Weights of a small GPT-style language model, trained from scratch on English Wikipedia.
Size: 15 layers, width 256, 4 heads of 64, MLP 768 GeGLU, vocabulary 8192.
Training: a variant of Adam for these matrices, 304M tokens, 8169 steps.
MLP neurons of a small language model. Each row is named by its layer, matrix (down: output weights) and neuron, and shows model dimensions 160-223. Each number is 50 + 15 x the weight over its row's rms, rounded and kept within 0 to 99. A neuron's up and down rows have the sign that makes its largest values positive.
A block is one neuron, or neurons of one layer that tend to fire together. Before each block is what it responds to, as a language model described it from the Wikipedia text at the highest values.

Decimal points in numbers
L6.down175:65 30 57 90 33 39 61 58 32 36 64 48 61 57 63 69 65 67 58 66 64 55 41 49 49 58 60 60 43 65 72 33 66 18 64 65 36 48 73 27 42 48 17 56 59 34 80 62 55 69 81 56 54 39 52 35 54 42 45 32 30 51 92 53
L6.down270:38 62 39 51 45 48 65 64 66 24 54 41 40 62 40 57 54 73 49 68 20 63 47 34 52 72 11 41 58 60 44 95 36 60 35 57 45 68 59 44 41 49 60 60 45 39 58 42 38 44 55 76 41 50 32 38 35 58 55 46 47 46 30 81
L6.down351:56 58 39 87 55 35 43 58 68 50 55 48 21 50 67 42 36 65 54 58 44 21 33 42 58 51 44 58 28 68 99 31 50 50 61 36 39 63 49 33 44 51 49 76 58 64 80 32 54 53 71 51 46 49 61 42 48 40 57 78 23 56 56 59
L6.down374:23 38 43 78 31 45 43 67 52 20 29 62 28 68 49 68 54 73 54 40 33 37 28 66 57 65 42 20 64 26 75 63 25 48 36 40 57 38 47 28 52 58 62 47 39 43 49 61 43 50 62 52 20 35 49 50 26 22 38 40 46 52 47 62
L6.down521:66 65 14 54 63 36 47 49 59 80 60 46 39 49 55 58 46 65 39 62 59 36 37 42 74 39 36 52 56 61 78 59 77 50 51 59 64 99 46 65 26 46 55 59 30 40 41 32 30 69 30 56 26 36 58 45 44 68 35 75 56 44 45 83
L6.down533:67 44 49 56 47 35 59 49 57 44 75 46 51 64 34 66 59 80 71 45 14 48 48 58 52 56 29 21 33 27 67 47 39 63 45 32 53 51 38 38 68 41 47 61 31 48 53 51 45 53 67 82 20 21 72 31 33 28 44 32 42 61 41 52
L6.down578:62 53 67 55 39 36 54 57 63 49 54 30 16 54 34 60 43 61 53 56 23 53 49 60 32 56 33 33 46 25 47 48 58 49 61 53 47 36 58 36 33 64 58 34 63 68 46 69 67 41 54 19 64 32 55 75 32 81 45 13 38 39 58 46
L6.down734:57 26 49 34 52 19 44 60 80 16 50 35 50 54 53 69 38 48 52 66 47 22 21 31 75 81 44 29 53 62 63 40 64 62 48 40 43 59 48 36 53 56 59 62 30 58 95 63 72 40 47 36 62 72 57 60 42 35 39 21 40 56 48 56

Surname opening fragments
L12.down614:56 45 77 27 77 60 47 47 60 19 47 68 48 50 57 43 32 56 59 44 74 60 32 22 64 36 26 62 64 83 30 16 25 42 43 69 46 53 28 47 50 71 45 54 59 54 35 49 44 27 43 45 33 58 60 64 70 32 48 78 84 65 42 46
L12.down719:54 30 68 58 25 63 23 59 35 39 52 59 70 64 66 43 38 39 33 47 29 30 42 58 41 71 45 62 40 23 52 51 67 51 60 49 59 37 22 47 57 48 54 58 26 55 52 38 46 58 23 37 40 66 61 49 26 31 65 46 69 44 43 62

Decimal points in numbers
L3.down336:81 44 05 44 49 50 47 40 47 44 67 50 51 49 78 58 55 61 30 55 37 40 45 65 56 39 64 37 42 40 41 53 51 57 55 70 42 52 66 20 42 52 30 56 48 40 47 29 50 27 72 36 67 52 19 66 51 77 42 21 45 28 21 49
L3.down435:43 58 42 53 49 62 69 58 41 58 50 67 63 51 46 82 59 47 64 59 33 61 41 57 30 55 12 40 57 30 70 58 31 48 63 42 37 53 45 34 36 36 52 54 58 44 69 90 46 46 55 52 47 48 63 25 51 37 51 34 27 52 40 35
L3.down454:55 40 52 70 49 88 43 55 45 41 93 55 57 57 63 42 47 39 71 40 60 59 54 49 34 59 51 43 42 30 48 63 54 40 41 23 50 49 36 45 42 51 50 39 30 50 76 85 80 31 41 27 31 28 56 28 57 43 61 51 61 50 30 62
L3.down474:53 52 37 80 58 40 62 41 52 26 65 45 47 34 52 71 59 54 54 49 33 67 45 67 89 59 34 41 44 71 54 62 57 47 75 66 47 48 56 15 48 39 64 55 60 65 47 73 40 62 79 50 01 48 35 35 66 41 46 56 34 63 71 47

Coordinating "and" in lists
L6.down2:81 30 60 49 55 28 60 73 56 44 38 56 24 27 43 68 38 57 47 75 57 72 36 39 67 61 67 58 70 19 32 76 67 33 69 50 81 34 33 78 71 48 46 69 47 69 55 62 37 36 56 42 56 56 71 57 57 63 74 17 32 82 67 49
L6.down89:54 54 59 49 64 52 62 50 47 44 61 39 62 44 53 39 37 37 45 55 94 34 50 48 58 40 65 39 63 35 61 59 81 78 67 50 41 58 56 62 18 57 46 67 24 38 32 71 39 46 33 59 50 64 34 15 64 37 51 34 43 45 58 63
L6.down114:41 35 52 82 39 52 52 74 43 52 57 49 38 47 19 33 51 34 77 51 12 41 52 68 45 41 63 24 15 58 32 69 58 46 60 59 18 73 32 50 46 43 61 37 51 67 60 24 49 53 66 58 71 64 61 56 63 53 55 36 60 40 32 81
L6.down155:69 73 50 65 34 65 28 40 45 44 58 45 45 52 71 62 42 69 46 67 41 57 52 49 53 56 73 44 53 58 39 59 32 81 57 86 51 27 59 41 64 69 81 52 51 29 36 60 75 43 43 58 48 52 64 66 25 28 56 67 27 60 48 49
L6.down307:52 48 62 32 58 26 45 59 55 39 72 41 66 38 59 37 78 50 36 90 43 57 63 58 62 43 83 42 66 46 56 77 70 60 31 65 38 52 40 44 52 67 69 61 65 51 71 47 49 46 44 78 37 47 47 38 49 54 51 21 35 55 42 56
L6.down480:63 51 51 73 49 41 31 64 28 65 73 42 56 50 35 40 40 49 36 71 34 43 41 35 63 43 65 28 80 60 28 46 79 91 40 24 34 37 38 51 70 56 67 24 34 39 58 62 51 49 68 56 66 43 47 27 29 44 61 21 42 68 49 54
L6.down514:61 52 78 35 31 54 55 60 55 27 26 66 36 31 66 34 41 33 29 33 54 56 77 61 38 54 17 64 48 82 39 35 44 51 74 47 32 48 27 46 27 52 33 67 66 46 38 59 77 59 66 20 66 27 34 56 61 34 51 51 25 52 62 52
L6.down714:49 41 47 43 22 60 58 47 51 45 62 24 40 75 38 52 30 51 55 48 68 39 34 72 33 19 60 55 46 71 48 49 46 58 35 81 51 62 32 25 56 58 59 31 66 51 49 45 39 71 46 35 81 37 21 49 47 63 28 59 60 44 39 71

Bracket or dash after values
L3.down141:79 67 55 47 64 30 56 48 64 55 39 37 23 52 76 39 28 65 35 55 58 50 46 69 56 57 78 58 48 31 43 48 45 51 61 40 35 57 47 23 36 41 25 48 51 80 53 52 40 35 83 39 38 63 52 32 55 21 45 71 68 52 55 31
L3.down201:66 53 58 48 36 39 50 58 68 45 36 41 55 53 64 40 51 50 27 52 78 41 49 78 55 56 73 45 59 31 41 71 42 43 84 45 48 35 92 62 41 58 36 43 57 76 57 49 51 56 66 33 48 40 51 52 50 70 48 52 41 68 43 45
L3.down380:51 61 30 35 50 69 74 61 50 56 29 56 57 53 51 29 30 75 42 49 38 64 50 52 55 35 33 50 47 40 58 40 82 26 49 92 48 59 68 72 61 53 53 22 66 72 76 62 55 48 69 65 71 55 52 31 43 62 49 64 59 53 51 51
L3.down689:54 62 46 68 54 56 39 52 80 39 36 51 37 63 50 36 59 69 51 44 67 16 62 58 43 56 83 53 41 60 47 69 60 55 64 36 36 69 76 68 40 56 51 42 45 69 59 39 45 43 66 40 38 49 51 45 52 48 42 73 48 47 27 35

Coordinate seconds digits
L6.down29:29 37 51 32 56 62 59 39 49 62 45 73 57 46 23 62 42 48 21 65 43 60 54 64 33 36 58 47 24 34 09 61 49 36 43 64 45 66 66 98 41 62 60 19 33 59 62 11 41 40 28 54 57 58 48 26 53 40 60 51 70 48 54 64
L6.down368:49 47 28 30 43 43 53 20 31 49 55 63 53 61 57 36 32 57 35 52 71 50 50 34 63 45 58 68 32 12 54 44 33 56 32 57 64 18 38 56 29 30 28 48 62 47 28 43 50 65 64 61 45 43 64 65 22 50 42 89 63 39 43 68
L6.down379:56 51 69 50 57 48 55 47 38 67 52 31 47 47 38 48 50 48 29 43 84 57 75 34 29 66 41 63 38 68 53 64 54 48 67 32 64 61 42 50 62 68 27 38 52 55 21 49 52 53 50 46 35 33 50 35 54 13 52 61 48 56 57 70
L6.down595:24 65 68 32 61 57 33 51 58 38 70 48 63 36 73 36 40 72 45 60 69 60 43 46 38 41 77 51 48 58 72 61 79 90 39 46 40 70 59 46 62 59 65 61 46 39 52 32 43 62 60 58 72 55 36 46 57 44 41 42 62 55 75 54
L6.down645:49 64 71 59 44 43 60 35 58 54 65 30 57 51 70 47 41 35 27 50 46 35 64 46 47 31 21 52 42 45 58 27 61 59 46 55 39 37 34 76 40 45 38 54 26 33 56 62 55 55 56 65 66 62 56 37 52 30 58 61 52 35 43 53
L6.down648:50 36 33 66 75 36 11 44 34 51 40 50 77 07 46 34 42 55 63 55 42 63 50 47 30 48 59 62 42 46 35 38 43 58 16 39 40 48 52 75 51 45 47 34 46 54 53 37 54 44 39 70 65 37 51 59 31 55 42 52 50 31 64 29
L6.down675:42 13 33 48 59 29 67 36 62 62 38 47 37 71 47 49 54 40 67 43 68 17 65 49 44 54 40 20 57 71 29 89 68 56 34 39 52 56 29 40 40 50 54 31 53 48 39 35 25 45 62 63 44 53 32 53 73 59 48 65 52 62 20 16
L6.down732:41 65 52 60 60 58 49 15 42 80 67 89 81 29 33 54 65 51 42 68 82 30 63 39 45 34 42 56 29 54 61 46 62 67 57 29 36 47 59 63 42 61 30 56 45 64 41 47 51 57 24 63 63 31 50 64 52 43 61 43 56 43 41 48

Digits and table separators
L6.down5:38 39 31 35 48 59 65 63 69 47 61 09 67 39 58 31 21 61 64 56 67 17 57 67 60 64 50 28 51 53 54 52 82 52 47 50 42 24 69 47 53 57 50 36 49 16 69 44 50 80 39 45 66 35 55 33 28 47 59 39 52 49 81 35
L6.down52:48 68 57 49 77 40 43 87 45 46 41 64 23 36 47 37 47 46 42 68 70 25 43 23 57 94 19 60 52 51 53 71 62 17 79 26 30 40 55 50 71 55 52 51 52 56 74 59 51 34 64 46 33 69 47 46 36 52 59 49 80 61 45 47
L6.down116:51 60 59 36 56 59 32 52 29 22 31 64 59 19 25 39 48 46 49 44 65 48 64 52 48 50 68 58 47 65 40 31 57 59 83 39 37 33 64 52 62 61 45 12 40 51 61 61 42 26 21 42 40 74 54 52 33 63 48 63 54 29 72 66
L6.down526:47 43 62 63 64 54 54 50 58 70 56 45 55 22 28 68 52 55 62 55 20 68 62 49 64 32 58 47 49 45 53 42 40 35 75 45 52 47 60 33 48 56 59 35 46 54 23 42 52 38 42 28 58 59 65 46 49 45 39 45 42 47 60 43
L6.down567:60 33 58 41 34 52 49 64 48 38 62 38 53 39 49 46 30 48 46 41 75 47 33 42 58 38 48 53 50 39 56 62 60 26 49 68 35 22 33 31 20 57 70 26 69 53 48 68 54 60 62 42 79 75 77 31 51 47 74 48 82 32 34 26
L6.down617:47 55 60 53 57 33 42 77 28 50 23 58 40 65 43 49 56 46 45 48 72 33 68 52 58 14 69 50 45 39 38 59 34 32 61 06 47 51 70 35 62 75 46 70 37 65 30 39 42 54 57 45 70 75 54 36 63 45 55 30 45 42 69 57
L6.down668:78 70 52 45 37 34 46 39 40 52 58 77 35 34 47 48 78 70 34 55 76 16 59 60 73 60 64 48 57 44 65 65 70 77 52 60 64 38 53 27 28 57 48 25 43 57 61 62 59 65 23 52 61 36 68 35 37 48 66 61 55 49 64 40
L6.down689:35 27 49 48 47 37 87 75 57 55 40 47 66 59 47 60 42 51 41 62 86 27 55 51 47 66 17 48 44 65 59 44 57 62 65 65 61 63 43 19 36 45 50 74 56 80 58 41 43 46 51 48 62 67 66 20 65 64 40 65 69 44 59 71

Structured table digits
L3.down85:48 41 57 54 56 50 26 41 59 68 30 25 72 42 53 42 59 30 46 64 41 48 70 41 38 64 65 36 65 50 52 48 44 55 80 66 54 45 66 51 58 13 32 36 61 52 58 45 50 29 39 58 66 53 54 57 76 60 42 72 65 53 56 68
L3.down219:59 53 31 54 42 44 58 60 51 52 24 53 85 46 59 54 55 19 50 38 38 47 51 41 52 34 54 33 48 32 36 36 52 40 45 38 55 62 51 85 33 40 42 41 51 52 58 56 47 54 44 58 57 39 43 53 60 57 74 66 57 42 35 57
L3.down333:62 56 32 47 47 44 55 62 54 52 22 52 90 52 57 53 57 15 37 40 38 46 57 43 46 37 54 40 44 33 36 46 57 43 39 34 49 64 47 80 36 43 39 38 52 48 70 55 54 55 49 65 58 36 52 50 59 55 81 72 58 34 51 61
L3.down645:41 60 29 46 58 58 36 38 60 65 35 43 90 79 57 67 63 37 35 71 42 35 57 34 36 56 42 46 55 47 35 72 49 45 65 47 64 48 61 75 38 62 55 29 68 51 65 70 38 53 58 49 62 48 60 27 73 61 55 57 52 67 45 49

Name-piece starts
L6.down387:50 50 21 46 33 70 40 54 66 54 65 56 39 57 61 67 61 92 52 46 40 20 25 38 57 37 67 70 70 33 56 51 49 33 32 62 54 69 35 56 48 63 59 60 43 51 26 47 43 47 59 65 53 43 54 56 45 41 27 74 60 54 53 78
L6.down491:69 26 69 48 62 57 72 55 62 63 52 53 71 67 47 83 54 34 21 73 65 45 52 47 26 43 42 31 56 66 32 45 54 38 52 57 30 38 59 66 37 30 54 24 64 51 70 66 47 50 38 49 79 49 25 44 42 67 56 42 42 42 42 33
L6.down494:51 34 51 41 78 28 72 18 57 47 50 50 63 77 64 50 40 46 52 30 54 46 46 57 63 61 37 61 50 62 49 42 21 46 37 23 54 42 72 40 64 41 52 62 49 79 45 17 49 38 55 65 87 68 35 75 49 25 31 63 45 33 63 49
L6.down547:79 35 64 33 52 49 56 61 69 74 75 34 51 61 25 25 47 35 47 32 39 74 38 35 41 62 49 44 55 65 27 26 46 33 56 42 62 26 28 50 46 30 52 45 48 58 62 70 40 35 40 55 40 64 57 33 61 49 55 65 69 75 48 39
L6.down551:31 74 46 41 24 47 66 36 25 42 22 29 48 60 54 69 23 73 53 60 75 49 24 49 43 59 38 70 41 73 48 43 62 64 63 78 61 57 44 28 70 42 57 63 50 35 51 32 57 42 50 78 66 79 71 66 35 27 48 58 56 45 54 70
L6.down597:72 44 76 33 79 49 52 80 61 54 58 49 51 60 52 29 42 23 56 53 81 45 45 16 57 51 59 49 86 42 30 63 74 59 40 50 37 65 30 34 57 62 25 38 55 64 80 52 25 39 36 61 68 63 48 15 68 73 69 35 39 30 41 38
L6.down638:36 56 77 42 63 41 57 53 59 38 28 63 45 38 56 67 21 37 44 33 61 81 68 42 34 47 27 55 49 45 37 32 43 28 99 59 73 02 61 29 60 58 46 31 41 44 72 61 62 36 64 47 83 79 63 69 48 35 26 37 48 65 55 52
L6.down718:50 43 56 60 72 51 92 69 39 82 73 71 47 65 62 66 68 65 46 51 71 44 59 30 49 57 52 54 77 34 61 41 65 34 82 56 53 54 81 40 50 81 86 63 47 55 43 45 57 40 39 66 37 68 45 38 51 44 79 29 48 60 35 26

List bullet hyphens
L3.down193:52 79 62 57 51 33 10 71 69 58 39 43 37 30 65 58 52 56 63 50 68 44 37 35 54 47 39 15 60 47 43 79 67 41 58 29 68 58 74 60 37 59 69 47 31 44 48 69 65 69 45 37 33 51 81 67 29 48 31 41 42 39 78 41
L3.down309:72 53 62 47 55 53 33 74 45 38 63 56 27 71 60 33 48 41 55 60 54 26 35 26 56 55 58 31 52 43 46 85 69 52 36 86 30 47 78 54 50 58 48 39 43 43 65 44 64 64 54 68 48 47 42 36 36 25 42 66 58 18 49 46
L3.down455:44 54 36 71 48 60 62 71 67 41 55 52 46 55 71 52 43 34 41 30 72 40 38 31 58 46 66 33 52 69 54 74 68 65 43 44 65 61 59 52 56 70 74 41 23 53 76 54 48 72 50 52 46 42 53 44 52 51 57 27 31 37 53 38
L3.down648:52 51 39 33 53 47 35 51 47 86 62 35 35 45 63 41 57 63 34 75 67 40 36 44 63 41 40 18 71 33 60 74 71 38 61 26 83 65 45 51 35 35 54 55 46 35 59 45 57 33 63 46 56 53 52 46 35 42 29 60 47 46 65 45

Word-initial name fragments
L3.down26:32 73 50 60 35 68 42 29 48 54 44 85 45 58 64 34 53 54 63 51 77 42 60 40 55 29 50 92 20 61 38 59 62 48 61 44 64 30 49 58 48 38 32 54 23 50 58 52 44 50 46 73 48 54 45 22 62 34 44 26 44 30 71 61
L3.down127:63 56 49 58 59 54 37 37 32 45 48 59 47 55 44 50 21 63 81 40 45 42 43 34 61 57 41 66 43 20 43 18 47 40 59 54 51 68 27 73 52 65 32 39 54 49 79 38 66 57 41 50 45 52 38 48 54 30 61 43 42 46 76 56
L3.down681:64 60 57 46 34 81 64 21 34 41 33 42 25 61 29 62 41 52 46 36 46 30 57 50 67 37 70 57 08 59 37 40 47 36 52 56 57 60 47 51 38 60 42 67 54 35 64 59 46 33 36 40 38 37 61 41 31 53 54 51 71 29 67 62
L3.down700:33 54 43 70 51 56 35 33 16 46 46 61 51 50 46 60 59 36 45 31 45 32 54 34 68 51 99 60 39 52 38 18 63 59 49 55 50 37 59 52 48 60 72 55 53 49 58 65 28 13 47 23 25 57 48 46 47 39 56 67 53 71 68 36

Range dashes between numbers
L6.down13:59 37 50 45 56 29 51 55 51 36 46 29 37 52 18 54 45 63 40 36 69 51 41 46 42 66 42 33 49 38 47 70 55 37 58 61 36 53 44 32 66 24 74 53 45 42 79 24 46 48 42 47 74 35 24 67 44 67 72 51 79 36 44 38
L6.down174:64 50 41 43 32 21 59 50 53 30 68 57 59 44 59 64 71 44 48 38 66 54 71 31 60 49 59 35 66 34 23 44 39 37 49 31 56 50 49 46 45 72 24 48 61 63 64 41 40 42 58 34 42 56 61 66 70 26 45 31 58 45 58 20
L6.down198:35 51 75 53 43 46 42 59 49 59 35 80 38 78 79 49 77 50 66 47 44 64 28 59 45 68 68 78 46 53 65 61 24 40 70 15 34 57 49 61 34 64 49 56 49 37 61 41 55 63 49 65 61 49 31 38 84 55 55 64 37 44 40 35
L6.down214:74 52 32 60 69 33 76 47 33 34 35 60 48 32 64 53 56 63 50 36 73 27 65 29 38 43 43 25 50 46 49 49 56 57 43 43 70 69 33 65 50 42 58 46 58 53 54 26 52 66 33 38 39 76 66 36 78 39 43 72 40 26 31 31
L6.down251:61 67 04 59 48 47 56 46 28 44 21 64 24 36 65 46 31 61 44 50 45 30 53 40 55 32 18 55 50 32 54 41 36 36 51 51 65 50 53 56 23 30 44 34 48 37 37 42 64 44 49 56 23 21 50 45 55 54 70 47 51 54 64 70
L6.down438:47 30 56 59 41 51 13 46 33 26 73 57 49 58 10 45 39 41 34 44 45 67 63 48 41 43 72 15 60 38 47 52 67 35 60 29 61 47 57 60 57 69 74 52 52 48 54 55 24 61 20 62 47 66 52 57 53 62 27 37 21 65 32 26
L6.down568:67 51 55 67 27 39 53 61 75 64 65 61 54 49 53 46 77 48 48 46 53 26 52 47 53 50 73 59 66 54 38 44 50 39 44 56 60 52 73 38 37 52 45 39 61 69 54 51 60 54 91 31 35 55 42 30 47 45 16 42 50 36 63 52
L6.down766:58 57 51 35 47 42 46 49 65 48 63 47 41 57 61 11 25 27 46 41 49 40 52 58 37 36 55 75 63 39 60 10 48 29 34 25 41 77 45 40 54 48 54 46 34 40 66 37 50 55 40 44 42 37 43 52 63 55 51 68 67 48 77 62

Coordinate digits and mixed fragments
L12.down14:53 58 38 56 48 43 39 45 43 45 57 39 64 48 57 76 39 49 24 67 55 17 57 36 43 35 40 21 49 55 55 51 84 32 37 45 36 21 55 64 79 43 27 74 58 28 62 58 49 38 55 41 54 47 34 37 37 38 36 66 65 39 33 63
L12.down102:59 68 43 30 51 57 73 47 50 40 35 51 64 52 44 65 19 60 40 57 32 42 50 42 45 54 67 42 35 48 68 29 46 38 51 69 60 57 71 34 24 41 70 46 42 87 09 54 55 60 51 57 36 61 37 71 64 50 28 26 61 41 47 34

Two-digit number tokens
L3.down434:40 41 18 44 51 73 77 45 48 59 62 63 81 60 50 35 46 56 62 44 35 42 74 38 53 32 35 37 60 71 64 44 35 47 56 60 54 73 58 79 49 51 49 30 21 48 32 61 57 31 49 58 33 71 58 54 52 64 44 64 77 50 34 57
L3.down436:36 24 36 49 48 23 77 68 53 52 64 55 74 75 78 35 47 64 50 68 69 61 63 47 41 58 32 48 52 44 54 40 50 42 48 70 53 30 43 54 55 68 37 48 32 47 26 57 69 51 70 47 39 09 43 57 45 47 61 39 42 37 51 53
L3.down518:31 25 35 47 43 33 77 64 72 61 61 72 90 30 53 51 54 64 49 55 55 52 54 40 45 60 48 63 28 60 70 59 30 36 30 71 37 45 62 59 55 48 42 42 47 58 44 42 77 52 44 77 44 21 56 48 51 65 36 36 73 54 35 62
L3.down542:39 37 26 63 65 44 83 62 59 67 64 40 81 50 46 39 49 78 56 47 46 59 48 32 36 62 42 55 44 42 73 55 32 47 43 68 52 43 51 57 68 68 41 48 44 36 44 50 61 38 64 61 24 31 55 54 46 62 60 42 77 57 49 58

Table cell endings
L12.down181:51 63 48 26 84 57 70 57 47 55 69 31 43 43 59 52 38 61 44 41 71 75 68 71 36 61 47 58 54 54 43 57 71 52 41 54 32 35 50 56 24 20 37 76 68 68 45 45 43 50 33 61 75 59 49 53 17 51 66 44 41 41 57 49
L12.down398:52 38 38 42 42 25 49 82 82 41 53 57 61 71 54 47 38 67 37 79 46 62 35 91 52 46 41 58 53 38 77 35 66 53 46 51 59 43 30 60 37 21 60 50 64 64 37 18 50 39 80 67 52 31 35 28 28 40 50 47 42 48 34 38

Coordinating conjunction "and"
L3.down65:55 40 28 60 47 62 42 71 58 51 68 51 19 36 31 46 36 48 51 54 40 32 55 43 39 57 55 33 49 81 29 57 20 45 29 74 72 54 69 37 61 59 42 58 64 40 58 43 73 26 65 42 61 31 73 33 52 42 36 57 35 65 52 65
L3.down116:61 52 43 72 41 55 39 60 40 52 38 52 64 59 59 42 60 37 54 44 35 54 99 61 36 34 56 73 50 68 40 45 47 50 28 64 69 51 76 40 46 52 52 38 74 67 51 54 48 46 72 54 36 43 39 51 54 49 51 79 33 21 46 90
L3.down368:41 33 51 54 47 60 55 67 54 59 65 27 62 56 41 10 60 25 60 53 39 34 68 55 74 60 58 42 52 57 20 26 40 81 42 53 90 59 37 31 80 17 45 38 43 38 65 53 41 35 62 95 65 49 58 38 65 56 49 52 75 40 38 58
L3.down527:61 33 38 55 52 39 54 71 39 19 51 44 35 70 84 67 57 66 34 33 54 81 80 51 22 49 32 22 46 74 34 29 28 60 40 51 69 31 49 55 62 36 53 38 62 52 29 50 67 53 60 72 47 68 43 60 50 33 33 51 50 50 58 39

Number-internal separators
L12.down48:48 43 85 43 55 39 63 65 55 47 61 42 54 66 50 38 60 68 48 42 44 46 53 31 41 52 64 46 46 19 42 68 45 41 38 64 59 61 51 32 56 73 63 42 54 46 55 42 68 41 53 42 47 58 32 68 63 43 53 46 35 23 48 64
L12.down183:49 65 40 54 58 43 60 64 41 44 60 60 27 34 44 36 63 52 62 41 72 39 51 34 68 75 49 53 57 58 58 54 69 61 46 61 20 73 45 53 50 58 75 35 54 60 40 28 53 53 51 19 64 86 42 54 33 44 37 39 56 35 23 62

Clause-joining conjunctions
L12.down644:71 44 47 50 49 47 41 79 60 46 35 40 34 61 58 21 43 55 56 25 42 49 57 42 31 77 52 59 32 64 66 99 53 44 25 57 65 42 20 37 43 32 49 45 81 37 73 36 69 77 67 67 42 36 45 48 38 48 33 58 45 44 54 36
L12.down682:73 62 69 66 42 55 51 71 77 61 55 36 31 67 67 55 36 50 69 34 41 63 25 40 69 38 56 57 47 33 55 60 54 30 38 67 48 34 21 45 58 62 40 66 39 61 58 23 42 46 43 67 43 71 24 70 37 86 27 48 77 46 45 85

Word-piece and row-start tokens
L12.down408:22 26 41 72 38 62 35 22 34 49 67 54 51 24 38 44 35 55 51 24 65 33 48 61 61 49 36 33 35 48 44 29 54 51 57 40 52 32 28 68 38 55 28 55 24 44 45 62 73 72 36 22 56 60 63 48 41 58 76 48 18 38 61 18
L12.down658:35 44 41 94 50 08 48 43 58 43 46 78 82 46 63 62 46 57 77 82 60 64 54 46 30 67 52 57 39 42 54 57 43 21 46 71 55 55 60 29 52 33 46 67 30 36 34 50 45 69 60 37 59 32 60 37 38 44 45 48 75 54 78 57